Part of a small language model's weights.
Size: 12 layers, width 160, 2 heads of 64 (1 for keys and values), MLP 448 GeGLU, vocabulary 4096, 4.63M parameters.
Architecture: RMSNorm before each block, rotary positions, no biases in attention or MLP, untied embeddings, normalized queries and keys.
Training: a variant of Muon for these matrices, 249M tokens, 3798 steps.
MLP neurons of a small language model. Each row is named by its layer, matrix (gate and up: input weights) and neuron, and shows model dimensions 0-159. Each number is 500 + 40 x the weight over its row's rms, rounded and kept within 0 to 999. Numbers have three digits each. A neuron's up and down rows have the sign that makes its largest values positive.
Before each neuron's rows, "fires after" lists the tokens most often just before its 100 highest values on Wikipedia text that the model never trained on.

fires after: "\n", " ", "m", " D", " ph"
L7.gate255:506494566487460467513483442478491591458535452501479474538513526517543536468570509562542477490610497458475492533512541535487443445538556511549488521445539607512504514511478478498480555455517480458506495505551500515498505444481507537470505508560557429510415547532467603534482500538515527392524443481506433461532524484503465506496522446480485509484527510552567485440507535551512455461561485515503456418460500475514429457520482483481456424558557566475476487498557537513531499588503524
L7.up255:533447501419429468563567491565467582512517493534511460536498468525559512485497482442498496542549445497529485526437518386476533435513615497483514474533478498533537512530511486528523537457487540436494514432467481443482527502539497479480534523520505494446473460494564517502484470490507455501516512555543479506475547500557491455523433392481453504425526481467540586490465468539439446479542489420509509423511442516539538460466503510468486451526496467497574402514530565527546507496518483

fires after: "\n", "-"
L5.gate88:547469506433471461506503551484517461575452485441515473549532459470422429571538498568490452524536476414562473501473477432537449463491491501544521558540538557500517505449521447423493445550522485529505508523584538492461492438486567456463558497482506501445491537476530489460457466512578542466510534520510533489474523431497452534511506468521555493540471446575528432525508446489490553557492558504561510571521510434503378439431525493497502549524520483482560495515463506516488495507480491
L5.up88:499515465555501489502557523538494512457490505524509499477442498496576443492513475454549484414579502452454497455504523511437527548466625482521550563467504521444528506514556451497544525491442543467498525451494521496519458527437571454453521578483510420525534511472476615507463447557523494476505496472510540467487515479496509525487539509531467435478501476576445446508397466497563524461484502552534489554516516508514403509495530500466489471538486504491465501507441511531592474412447554

fires after: "°", " m", " C", " r", " St", " R"
L2.gate60:476494523473534478525539516383460386479472518442485479438442530508520472547489525536426515514544472521461496564522463470520532451500549487505509538516525520546451490505446482427458498489531485535463427505460557443474547497429554533488500563432522538515597536528515516479472485471475576511479495500464498482511440572504543455508498505521563455510417516503487535547496517452511511528526562529543543489474432568397399495430459494541503488504428537524479565472463477514493492512518507
L2.up60:552532468474486502522491469539438470586435499480516448555522472512520505459544443531570418519438454520491478539490459459528502481547524476534469443468512413497613430545514540466531472543488529520553518455482505499514457483493494604472434582478525558489467405545524510500437479511527526486504526512443510539533517503527477447428587452460459533490449441474490494555525525510545528480498517519504495467490496517559439504560520563489546502525522457538524569537492480546453446547435499

fires after: " R", " r", " H", "-", "R", " L"
L5.gate179:476486576513474527532446507487457412530476495483506514551566409412513479482480510462465530479514463488570477500471439537459483520474502558513540575539553423507488501530494482509456605569532431540490514508493586485397451383519500455542554514499509532470555540560486483491517535480461536458496455520442514495535491484529516511519521469472536524591440467521463505463566475466474563519544538490550474456482488461444467491528544436507511529558493571484495447467518501521505459507545509
L5.up179:529465517532548508525484435491435489496564412504490553519480378471513545473587483515510513541519474421516460512472508455549530525540523490490468499465532499477523498527492551486488512512481459512498423488586484469466552476535500451495473514480517534515495427511576475534500548515415511477557538515522562551448474476560577435519452530518525506463462480574396438467450443492511530504508541479536600469440489503492509508510493476544516494528443527553471511458448514539568537563450435

fires after: " S", "S", " Th", "s"
L2.gate142:488493521445513425520502512529442524506512516526508518417544509505509493527451517527515517443542406515432491563506570476488533488527530515547555519411459486481445453579489499539509539534547502526523518457525474458500467578449498509541561550477515533443528427465506482532529508420487555531468545472544477434511502593490589515487534498474457567405504543486574518508535521514494614535589468504511517452553480538535452497492497506536580457490475452459528481478456454520537502466501504
L2.up142:406505460551540540502481511496488597509441507507633505482522554481514473489536512514523511477499481524559499449528512495474505517506485483432475457465426562492509522506558522414525525509516564565572533523471506482512483453443440509524493580464540534575565447442461571445470463513541508567515445513554523506533484449465446506527473454462537510442500500506466517541512478511506440462520456558524507554508552490385510501546467498508523509559513498488470516605457488518551523550532512

fires after: " S", "s", "S", " s", "ons", "as"
L2.gate383:484511538534577461538569501534487521553554468475469521543477569462503575501523577568462528495500522505456516571464513497521412452463506462447540551498497482505429570530508516479575490492552460455419481435444476530510529460576531431513567601521496516456488498552520503499568488434471529535488436494529515534442563577455491481494480509439470549472493522539575496448450477556441510504457488491528577434470524481503511497517507524476504476530494459470518442472510469466521525542439518
L2.up383:459520492573472447522504481445495480533523511385532437530483532474433537510459498499468528474456489546514522459508498554503479557465467471470515545484450557529484497535471536411496502462539537536458495553561458500478556438440499510502565511499483468457484451519488495518529489525596490488451436434503501545463576516499494513556465506571498500494509483549518468561493480442524534577452530503440461507514523404544434506492496474411515476390479477483446534511461470501560460583430519

fires after: "\n", " ", "S"
L4.gate414:473528512530508412528497482501487507531461465515493471520487498476499527519465478594438431457487481446463543542596539477495477548520553466527525546496546487476535479458508509549526484484503528570517609404496540503458467473460453499567528500495481490544452531449476561376484489484540479521511548465505519505483576520506459563467480495515555565584512445462502442448535468526462502507558441482444529539492459449508545520446465545519482482504527493507516487435474466558459511607474566
L4.up414:465482504494480471535585536472517564490585545483539558514539501530501511542485486546425531497529493518491510505496474438564426474539506531468505511497504511502452558493567532529564449486485496498510545547475408531520556430462495436502505574512460466549481456425532478401575516483500442585484502522480495478501494514487525484556469481499528577463442435620448496455450534503534497489563448479528544507581533522508504512498447488499436450527513523467517486463560495536528439510568544

fires after: "\n", " Al", " C", " al", " bel"
L5.gate119:543601453478539552563484564485474507487511483499511523467477435404406494570444530511512469472552523434468522553536534488542530436501514535531504518483508552497528541503511500420538508485532560498505432557515491455492450449538499462544472520536483513462509521484550565545440510440573490481528437505484592493480446447570519513493506515453471581477450495524549460465487531469547482469564491513491563461531503502477426511526482465501583551532603491520471532460539500566500515480536508
L5.up119:603543491509489479521533603460488492496462450510420464554491478454487460545509405454538486458484599506453504559473477477499525485545512465559537550541492524508503468497511540535541556547564537493532478472537464519467478509523425486434505523507518504518516485519505545500514552427527538526433545426473522471550453497455439433493487503464410472461481559517560466512553453461521504493539514552492546485546509524532525498447429483439503543515471465552423514481508429522473543558490583

fires after: "-", "er", "ir", " Cro"
L2.gate178:418538477444554545523518453545476409484475508549511441468521454471521508561526516479457400510525534491498496443546484580505504518483498516487519475527556478490439529523491543471418549429493461454527569483496478503456455510548521504499523550517492490446428475516553493538518552575557470492499499539497504547507498537473484533517511517452466412509519469545499513652532540526451522515496534546534467528534405428501519478548489434487502527511528458481525490522429507486563468508484401
L2.up178:534447499562476619478459497555546510535440479498528502536448480500495448550491438457501506397542443481520499500535477452528535572563554557503510466495510500521521538465573477478559533481580497507546472521535550492547468511482488514477594599458467501482450516466525556481500483523503515525472572475529456404521479488506519473539499467544499456502513499414438444483547484495555502524502530473465487494507535552543456476555443614506504508484488541571402491511510505494463442496496512

fires after: " 1", " 2", " 3", " m", "-", " 0"
L7.gate322:504517448484504540531476542495405526517491542526474511452496368524474474536487505515506439469517534402514480525564494446492499506546532526533563428484529480445501491517510536530494485497550547427485515486521593499485509474474492473552506479436524519535512435481501524472507550465529481500484534580509493503541520530530492523546558547512446495514433456406444552466488478496510478411543448500540570523514486506460468566455446525574534390528515503466487499502523583472427478546571526
L7.up322:453479476467498451537469495445455552479489522547404409481470495465408505539478485545545495485524489438563512422486524454416440403488524509439540500533594496450520551526430532501475474462495578459507511458523598486519511523465434451490493491481470489502545471508511511499486575484545513466472551483501584545473467549545433495510476449502487464459552469518521550528612483499473476447553494600555575484511496482486476496512491543546530497526473523476490501495479527532488473498497480

fires after: "\n", ":", " D", "-", " |", " in"
L4.gate19:589539449438537477542481409535507474534499499569516470530550468447532472468496475483461549423556495461496477552509515482461462452500513474497467555470412484527414448521488402510441583492494446442487546498460554491487489422503497486519529485609450536577471527495471467561500497480530547474540460510507466518450495484455474538480514495575492483507511441531441611492496470490445495441501497541511482515504430480514485511513507549527456497530539543496479494505568488536549410503480448
L4.up19:486485556531566561483493515476486552562517559476486488530486556437467549480508475555503473534476508522506532416537454473475499432507478479491486577569566508555518541533502496465535484516503546555516458453500507509467516492538546561491571514515484452483465527506499453484465495514521529488455576552535448473471478415497520482445485503430494555424453389470521558500479415560468487530478490515535496478549543468494498491505502519503640496471478524605456489502515498591521444532556541

fires after: "\n", ";", ")", " so", "-", ","
L9.gate248:536499513482539511526525466444516402515448475456471476474534451473414464472479437466467456476509476458443505539516461529603489468486519473510455514425523532519479495463545543514551433454554437471509515534513517532506439461510451426448556451499509495446489493531449505493538497480519471474493530525522463510509490485517555557527486490532530477490458463488514536463495452552460516465474550520451454530513506503444521437458386423400450446484501520506547532520480443584528497549557385
L9.up248:587499480502517470487467493461502451494578460470481487503499444568563478474547469472476438506503475483504459556506466454529509447524507479466485522515511508503470560501606535521435558559454535546510470517433553456517477487460518604413484495531420538487448528477467533550517515473511479455502469527521463458489489465454509568569502492526567508611582480511444427447516509536468578463478488458527490538468502510567538509513516514492536495480511492474518550521483456615541473476418497

fires after: "\n", " the", "|", "lected", " According"
L5.gate222:538524524519513482527536571462477443535498472487537578572547501453449537538428434510496482557478436465501514580472536550522445443507525503525585538529448537437552541506517490516528502467454458537465509473529495506478475519472525515585571485575482455425511437578529496460538518489486552547449459545536541442500589512436502479524509476480428533448503455490531470544505487558438502516495496487454532412500504509501456520453562475424450539531526499497505404524485459488530517531475488
L5.up222:475505500474478433476555547533487539578549412496512514516497429493531482462584552500468520445473476519478450510492518504521471563462496532481567541511535508451516493518553493538540521526558589472472544516523526499544500411462495439418498435447484492501476485508506547466504504539516456505458576465526467527435469532521460412526513445542543522513486433479510447501529512569576485577465512458439490538530540466572507509502485535501475456435599465548424497544521463507474533431463498

fires after: " Mc", " R", "C", "-", " r", " C"
L2.gate446:460589557550525499538499438493477487494496499438496528501478469548520520585516500523494523552463513594466546542415496513476549549486481482534519499532541610543522521439475495483554497413521516476509431481480551473458422512491535491424504536516444509503499510516531503485424473534478490567467466501467503438447507505536548545485459456554562459615492520523541502484521433481507623425547488511487517461511397511528466495498453551482529536483491527473479528453471489510495517500449542
L2.up446:502534501559513524560506503539508533476469528511551469514516500537551456480434449490500499410494449516489462545475419534466465513569475470462511496530477552488519469536492478487497513519512576497448471466539491531419471483526532447452490545475544528441427533499541580522462465449492554491522453544521509443533476539507552526506484499581595515578574493513522443517574579451486523466481522437517431459479503513529398482519475558459472551417511492480519509517476473552416456446449524

fires after: " S", " s", "er", "S", " N", " Ser"
L2.gate296:460482472476533466492583441554479538526437545518514548492484540564494505429419521492452471508532441428504558455542453471464452485545529499535508520474538454518494550561477493391439524514462436509500456518442419522448511462514469598499448469511502457503491585528433532450549426446547512501465455514503516542502475505485498540531462449549471519455493522514504547474547524551521516498533498469452568504506525533484560508512481509525580480545487466552501464612452465441488535493480490
L2.up296:502495422515559479517524446445462530431523525463475455546484484525456536475530546503454546506484418545531527460504519530566537501509431491416535453499430524563440549516416481469498525484529443433501424460468508492520445460493482435541495505493502536480481484513454476542528447466502555511538472488607540573425499462504507474541537512571550548498504435469500576460476491529481479507524488501472507490523524526475427486500453403560525464556516451490497533574499507403551515531499491

fires after: " S", " T", " Y", " M", " A", " I"
L2.gate166:515440467498426502567466526437500485480443450538422592541492516487439424537491491527428480492516526499485414489497521556426498532502484476457500481494556527486438509548520504492542460471436497491490508483514404529456518484508438412430499571521510602521554521421569521490476465439467475486521508463464559488477563475516472506510505451511446528494501412501536512524524549490472486532517499439572552505551449469498476497459575572455527508490462503524444467522506460495515486526565452
L2.up166:423456466481565529484462424520558489489517472527505450467556461468461474467507518462439477494585515506487456457469552446527432460501451514505488502487423523555489523516477574429494467487522517517499466503469487422486466439489473501480511621574519441536553540545529482487483547491511491492454478514478488472465511478559510507545508447576492494459500507531609469505471459521491454493547504455522443510558540395554548517568485463516451444492532477474521526486530514602552491559459467

fires after: "O", " R", " A", " I", "A"
L2.gate58:429518484410509484408531446483506503504550526526457560536573449520473450512470567524419494538473520472541473538538464473529509456471491533503503548516480531494485526483565446454468517455477485493465514513506481540572489433517480544526511468461545522583502517436499515512503537512546513432569450482493427436484419526547485454455529521518499574517511482479549554481482563400466468531485527440586541564550459516479537475542518428472523480539486538545500491500504516581524546517493418
L2.up58:457538490494459496524591433485562502457501497522478572506466515468481433424442477479465448539545489522480468474514525460510477562464495512445474562421464548486476512429548599498568594516530477546461452453479539536528511498431452468454459537548556486590487531465506510487497534473459534472508525475503530488505478519526518485524545451507562574503512515480596503549555537540498453510499471485552569535450543544475446539547514462530514532463574476540468471506506450543474557466568508

fires after: " 1", "+", "-", " p", "igh"
L4.gate153:535421502449483454466483518468496584533449485532469489466427510560491465539441501458501489483466507481514519471531477458435438511500440509583511509522546472448555459490440445531577512535473493498470485475558579584580488474492487482477540531531484588453486539479474468574491570449518538512500447445482437522550560472493521472520543475433525549464510514472478519495438459434489491516561487556510480581468518480494453490479515442570532471508463485528520562571509500493492491596563462
L4.up153:442539491516438492448516488476526596483487486514484515487458527589492509556474450423470470487496535548551494471556525468430473481473437510558506503511522520465522503463510509522546514610468507551515543461532529569476469498506523446498534504506528551477511540487456454571494501478502454457506424518538393453516541507496444505573606472450548547483495497479435467533518493475476482517542576535555541522514518565539506447531517516499502404525484503489467556558469585522556525573545521